Weights of a small transformer language model.
Size: 9 layers, 12 heads of 64, MLP 2048 SwiGLU, vocabulary 8192, 76.3M parameters.
Architecture: RMSNorm before each block, rotary positions, no biases in attention or MLP, untied embeddings.
Training: a variant of Muon for these matrices, 901M tokens, 13743 steps.
MLP neurons of a small language model. Each row is named by its layer, matrix (gate and up: input weights; down: output weights) and neuron, and shows model dimensions 80-143. Each number is 128 + 32 x the weight over its row's rms, rounded and kept within 0 to 255. A neuron's up and down rows have the sign that makes its largest values positive.
Before each neuron's rows, "fires before" lists the tokens most often just after its 100 highest values on Wikipedia text that the model never trained on. A number after a token or word is its count.

fires before: "s" 47, "," 8, " |" 7, "f" 4
L4.gate58 [164  99  93 119 108 129  96 139  63 151 122 144 150 104 152 137 103 176 115 145 123 107  91 103 146  91 104 152 112 138 142  76 132 149 147 133  65 111 102 102 173 148 183  70  78  88  97 122 121 134 201  99  73 149 148 139  81  97 138 109  90 152  99 135]
L4.up58 [162 168 177  81 176 125 164 110 121 161 124  87 108  62 136 142 153 136 105 118 174  65 121 175 147 138  87 149 140  67 101 114 107  88 141 151  76 167 113 175 109 142  92 146 134 140 136 195 177 113  75 121 142  74 121 126 159 106 113 106  66 150 174 105]
L4.down58 [161 192 132 138 128 129 181 171 165 134  94  55 133 140 133 122 109 107  69 130 136 115 184 104 119  85  75 148 184  93 125 150 126 160 132 121 156 132 165 116 165 127 115 146 182 153 175  78  79 101 126 116  82 156 117  79 137 146  77 109 144 156 146 168]

fires before: " |" 45, ";" 7, "  " 6, "\n" 5, "." 4
L4.gate881 [126 159 105 132 158 132 162 100 139 152 120 154 115 142 125  58 139 171 147 152 101 144 145 123 103  88 138 139 118 100 106 122 154 141 154 121 124 138  83 139 153 127 176  96 134 102 117 135  49 107  93 124 105 118 116 104 137  74 148  90 147 120 167 142]
L4.up881 [150 183  88 122 157 102 138 131 113 147 127 116 105 115 177 140 136 106  59 110 102 181 185 133 130 157 123  97 113  65  89 120 151 182 101 217  89 103 131 152 142 118 171  98 113 161 132  95  71  99 162 154 104 146 122 127 119  76  95 138 168 102 125 125]
L4.down881 [208 174 175  83 111  69 123 109 168  89 155 117 110 124 111 107 127 150  79 148 197 157 113 150 100 127 129 154 109  93 123  90 123  91 133 114 138  96 121 149 204  67 173  96 192  73  93 118 160 134 161 129 152 124 125  72  90 126 121  56  91 131 101 164]

fires before: "\n" 43, "  " 10, " January" 5, "\n\n" 4
L4.gate82 [127 102 137 112 148 197 176 142  82 106 132 147 109 103  91 167  93 109 105 111 113 146 103 122 105 137  82  88 127 132  91 145  99 144 146 139 162  97 129  94 101 181 117 134 114  84 154 136  71 119 116 123 128 114 195 137 167  70  76 121 114  96 158 140]
L4.up82 [ 41 140  98 140 128 133  94 116 155 121 141 128 121 182  94 117 129 182 137 105 135 156 106  68 104 156 110 130 124 184 143  78 138 143 140  90 110 159 129 126 172 159  91 106 152 127 152  91 120 156  72  89 141 162 148  87 148 140  61  68  76 154 101 112]
L4.down82 [127 136 161  67 140  64 151 110 112 151 108  99 158 106 117  66 129  30 113 128 103 147  81 116 113 125 130 134  82 103 104 167 119 159 111 131 162  71  58  93 130 187 103  61 167 122 116 139  93 201 149 109 104 110 128 139 117  94 159 107 147 116 151 127]

fires before: "=" 76, "\n" 11, "\n\n" 6
L4.gate1721 [151 124 108  98 181 160  66  78 120 112 117  94 153  56  84 110 108 162  86 182 115 121 180 108 122 125 108 120 190  92 124 148 185 131 103  94 118 168 171 114 178 110 161 121 108  92  79  92 105 123 148 103 165 130 140 142  48 145 174 137 183 115 109 124]
L4.up1721 [101 151  57 100 122 146 148  99 138  99 165 110  75 109 122  74  44 128 135 109  69 153 176 142 103 181 123  54 155 187 143 152  78 148 167 124  75  93 163 122 165 100 138 128  83 127 139 156 115 129  75 164 171 142 158 153 129 133 156  92 104 172 105  95]
L4.down1721 [108 166  90  82  85 157 119 131 209 123 133 144 199 142 121 174 140  97 152 127 120 122 155 137 143 118 132 167 118 142 136 162 194 147 132 144 141  22  85  88 157 111 164 173 188 110 178 105 180 184 172 107 120 126 125 137 136 109 108 113 106 152 149 175]

fires before: " |" 31, "\n\n" 13, "\n" 12, "," 8, " =" 6
L4.gate355 [134 123 153  95 131 165  94  42 129 107 190 149 143 125 128 102 137 144 105 169  82 185 130 128  27 158 137 112 107 134  85 146 151 136  92 162 148  99 125 136 126  81 154 175 178 139 149 116 143 106 103 146 136 153 145 164 107 164 106 131 178 129  99 114]
L4.up355 [114 104 136  80 118 143 122 114 188 202 160 100 115 112 136 114 143 175  75 182 142 158 183 216 131 163 129 103 166 104  84 185 162  88 157 113  68 119 151 129 156 119 231 168 127 202 159 187 137 164 159 102 142 120  80 157  87 137 119 115 137  92 130 170]
L4.down355 [203 132 123 121 139 189 114  79 155 105  80 149 126 136 188 103  96 110  99 132 117 133 168  93 184  89  85 156 113 105 119 127 198 134 170 150  99 125 143  81 131 100 175 130 123 116 147 148 120  86 163  96 163 101 135 157  90 108 110 140 200 152 128 196]

fires before: "=" 29, "-" 13, " negative" 7, " |" 5, "%" 5, "L" 4
L3.gate1508 [128 109 120 122  95 109 165 108 113 111 138 160 148 114 167 118 135 157 168  91 155 134 209  59 177 182 157 133 130 111 130 142 105 114 132 115 153 157  88  73 114 145 176  88  86 165 125 103 145  87 103 113 148 189 134 134 104 123 128 106 105 148 175 157]
L3.up1508 [117  90 174  97 127 117 130  97 161 142 114 106 101 110 110 169 117 121 116 118 119 160 140 131  75 117 179  89 145 136 175 176 148 136 121 123 119  65 139  94 121  79 149 143 164 145 148 168 128 105 116 191 112 114 148  93 124  50 134  70  67  56 126 151]
L3.down1508 [167  90 120 146 148 109 137 131 136  75 127  92 122 103 123 140 126 146 166 111 153 128 131 115 125 133  43 134 166  76 125 118 184 101 124 152 132 168  97 135 145 163 139 116 131  78 164 117 108 152 114  71 147 121  51 120 139 109 140 139 113 105  82 129]

fires before: "-" 84, "=" 5
L3.gate1263 [109 120 131 137 121 164 117  62 128 117 105  93  65 100 154 165 117 177 108 130 138 118 131 130 179 188 140 190 159 143 128 138 153 164 135 118 211 110 108 136 114 130 148 126 157 154  86 169  97 116  82  73 153 137 127 128 124 149 102  91 150 116  94 188]
L3.up1263 [113 119 188 127 142 133 134 104 187  90 103  92 109 141 103 135 141 171  91 174 133 122 115 113 129  91 135 126 124 107 112 116 132 172  83  44 129 104 108 142 161 129 184  95 100 140 116 155  99 120 143 142 147 160 106 141  90 121 144 154 157 104 109  92]
L3.down1263 [121 169 133 131 139  13 129 108 126  81 128 148  69 106 104 132 173  97 137 106 176  98 105 122 134 124  91 131 125 102 107 135 167  95  68  84 131  77 154 116 125 155 182  43 104  86 123 115  91 154 136 139 163 129 148 146 124 113 127  85 124 144 177 129]

fires before: "\n" 25, " 36" 10, "\n\n" 6, " 34" 5, "  " 5, "|" 5
L4.gate262 [138 165 159  49 116 107 157  85 138 127  93 119 193 138 202 154 120 101 127 127  98 138 142 132 123 115 127 120  92 169 125 115 171 151 137 127 107 108 113 135 107 160 159 154 129  96 103 151 123 127 192 115 156 139 195 142 103 169 167 146 111  62 107 129]
L4.up262 [ 58 123  91  95 171  79  59 114 129 139 127 130  81 163 153 149 159 100 110  58  95 110 161 147 116 110 177 127 124 103 168  86  68 189 106 148 148 128 193 126  67 126 139 104 139 174 149 130 120 123 142 128 138  90 135 121 158 136 122 133  52 143 118 204]
L4.down262 [ 83  94 112 121  92  94 132 188 194 160 138 103 116 138 103 134 118 127 128 141 101  87 162  71 173 166 166 143 103 128 150 123  94 133 147 145 126 155 154 155 121 153 136 110  23 117  60 161 128 120 154 117 137  88  86 137 126 157 171 164  91 141 113 140]

fires before: "\n" 42, "  " 20
L3.gate1218 [109 132 186 150 118 199 146 117 124 125  88  89  58 139 111 151 102 127 133  89 134 160  82 145  80 116 150  68 136  96 112 105 109 130 112 103 125 128 177 130  87 107 154 135 117 184 101 151  65 102 149  80  82  98 141 165 129  63 103 144 187 145 127 127]
L3.up1218 [103 138 170  98 165 112 150 115 166 176 122 132  81 173  98 160 164 115 165 105  96 106 108 101 153 184 159 145 131  77 127 139  62 162 166 126 237 112  84  95 135 115 125  96 152 104 177 125  95 109 131  97 173 100 153 152 157  92  94 101  67 149 167  99]
L3.down1218 [164 128 177 110  96 101 170 165  93 181 128 151  80 101  82 111 150 102  90 166 135 120 118 166 165  77  90 133  98  87  80 151 143 106 117 134 181 155 138 124 120 168 135  90 179 121  94 141 131 128 202 201 158  94 115 132 135  94 136 122 112 148 147 125]

fires before: "s" 50
L4.gate1737 [118 130 129 127 105 148 114 108  89 141  80 132 136  68 138 104 110 161  98 141 125 144 107 146 124  80 101 104  91 175 141 143 126 138 161 103  55 127  84  79  85 158 136  83 155 150 164  65 116 117 173 104 125 125 126 156 129 138 178 109  22 119  83 132]
L4.up1737 [123  88 111 100 158 125  83  77 119 143 175 154 163  86 103  58 119  81 101 104 168 100  79 143 178 133 139  70 114 146 138 121 114 149 130  92 129 127 102 144 103 140 129  69 156 117 110 130 105 125 157 142 171 135 134 122 100 111 174 118  97 172 110 215]
L4.down1737 [109  98 158 131 100 157  67 135 104 125  95 171 154 129 170 142 163 138 135 172 111 202 102 149 131 154 175 114 150 116 119 148 113 136 123 137 119 130 128 142  69  95  69 145 117 163 114 131  76 129 122 166 144 137 126  82 161  91 137 106  69 134 110 111]

fires before: "\n\n" 36, ":" 22, "\n" 5, "s" 4
L3.gate1204 [102 127 123 114 159 115 182 121 124 138  76 109 142 150 137 121 185 158 139 120 124  67 106 108  65 150 142 100 112 174 139 116 118 206  83 181 176 114 155 118  97 106 136 102 141 109  98 155 181  47 124  27 158 104  84  89 163 114 139  93  56 147 100 108]
L3.up1204 [150 161 129 119  87 158 142 101 164 130 173 156 151 130 159 135 162 185 125 121 147 117 115 143 127 116 165 137 107 100 149 143 125 137 134 150 103 138 143  74  77 113  96 176 154 111 161 163 158 126 141  64 197 147 103 119 160 140 145 110  83 154  97 136]
L3.down1204 [199 173  50 143 115 125 168 147 202 151 153 129  83 148 121 169 165  98  98  92 181 129 157  87 120 198 167 184 152 135 192 149  72 102  77 140 102 113 156 106  42 143 123 155 151 169  96 145  97 199 150 128 162 149 157 174 193 100 197  99 111 132 147  89]

fires before: "\n" 37, ";" 11, "  " 10, " 0" 6
L4.gate2028 [ 92  94 148 158 107 113 108 157 111 121 154 105 164 142 123 123 147 115 108 121 130 124 126  84  90 115 129 120 108  97 147 125 118 119 126  81 162  64 126 108 174 126 130 175 192 105 130 134 118  77 116  64 122 107 114 121 140  84 147  49 137  89 139 167]
L4.up2028 [ 74 117  83 150 165 151  97  72 130 134 135 136 140 162 145 127 142  92 113 109 124 108  72 126 149 192  92 109 121 123 162 139 124 152  59 195 121 101 100 112 177 127 144  94 135 168 178 164 120 136  75 157 111 162 110 121  84 113 139 108 146 224 177 161]
L4.down2028 [ 76 109 122  94  52 153 142 185 149 112  90 117  58  77 109 101 152 130 172 132 112 100  98 108  79 148 118 191 137 159 116 131  91 138 164  95 169  52  98 143 111 135 145 138  78 106 140 128 169 121 158  81  91 106 153 127 107 124 152 110 124 176 132 177]

fires before: "|" 39, ":" 26, ")" 6, " |" 4, "," 4
L3.gate1594 [117 137 166 190 119 147 128 136 106 106 143 155 117 143  98 143 159 117 127  99  92 118 119 169 122 145  90 123 169 174 142 153 171 153  86 131 188 131 173  65  76  88 174  87  92 113 116 137  94 145 193 111 143 189 104 133  77 129  92 143 116 101  55 108]
L3.up1594 [152 115 155  94  96 125 140 155 131 142 183 126 124  62 146 114  98 103 141 101 110 116 169 129 109 117 135 125 163  74 113 142 132 119 128 114 164 105 133 132 109  93 183 125 121 155 156 136 174  96 216 118 128 147 149 136 126 107 125 158 172 150 138 136]
L3.down1594 [131  95 143 126 153 167 100  97 138 123 142 128 144 102 114 133 144 141 108 176  90  93  85 105 152 114 106 146  89  79 134 177 109  71 168 185  88  76 140 101 166 104 123 115 111 147 100 140 103 125 151 120 135 118 205 143 123 127 114 104 137 129 152  54]

fires before: "\n\n" 33, " |" 19, "=" 10
L4.gate1978 [121 131 107 114 150  91 130 105 122 106 126 177 146  84 106 132  39 141 185  77  78 126 168  83 140 146 170 154 129 173 152 156 141 101 141 156 115 136 120 168  67 120 101 163 109 199 207 172 190 160 134 113 175 141 127 203  90 102 141  81 134 135 160 151]
L4.up1978 [160 177 110 147 101 166 169 129 100 203 120 108 152 120  90 119 138 126 134 237 118 113 142  92 171 142 150  80 136 162 111 188 152 111 110 111 140  65 100 122 148 136 167 162  90 142 240 122 152 159 153  83 121 132  69 126 133 151 182 170 157  86 106 132]
L4.down1978 [119 116 147  93 171 141  39 123 182 120 121 136  97  87 129  92  95  87  98 157  91 169 112 129 128 146 170 132  58 181 140  94 134 108 118 106 131 153 163 165  86 123 152  62 143 127  72 129  97 169 158 136 141 126 144 146 102 142 147  60 136 128 118  95]

fires before: "\n" 47, "-" 13, "  " 6, " 1" 5
L4.gate1238 [117  65 207 136  67 127 181 144 134 137 118 151 133 131 131 109  75  89  77 175  82 159 101 116 100 158 135 132 140  68 139 142 106 117 163 126  92 115 106  84 169 112 163 132 102 122 104  97 127 118 104 112 104 138 105 149  66 129  89 111 145 125  90 150]
L4.up1238 [ 94  99 183 184 158 129 146  97  98 109 144  65 122  87 162 125 180 107 143 105 123 127  87 126 131 152 155 146 143 119 100 122  98 137 122 177 142 134 135  91 161 122 157 129 119 154 181 147  75 130  85 108 125 122  90 123 160  99 148 119 114 166 128 157]
L4.down1238 [130 133  96 137 104 131 188 179 128 136 146 179  93 122 115  95 111 128  96 160 191  91 136 107 198 159 138 165  92  79  81  71  81  92 163 109 148  80 183  93 124 100  32 167  90  86 116 103 117  89 171 161 157 153 220 151 117  95 163 179 132 144 133 111]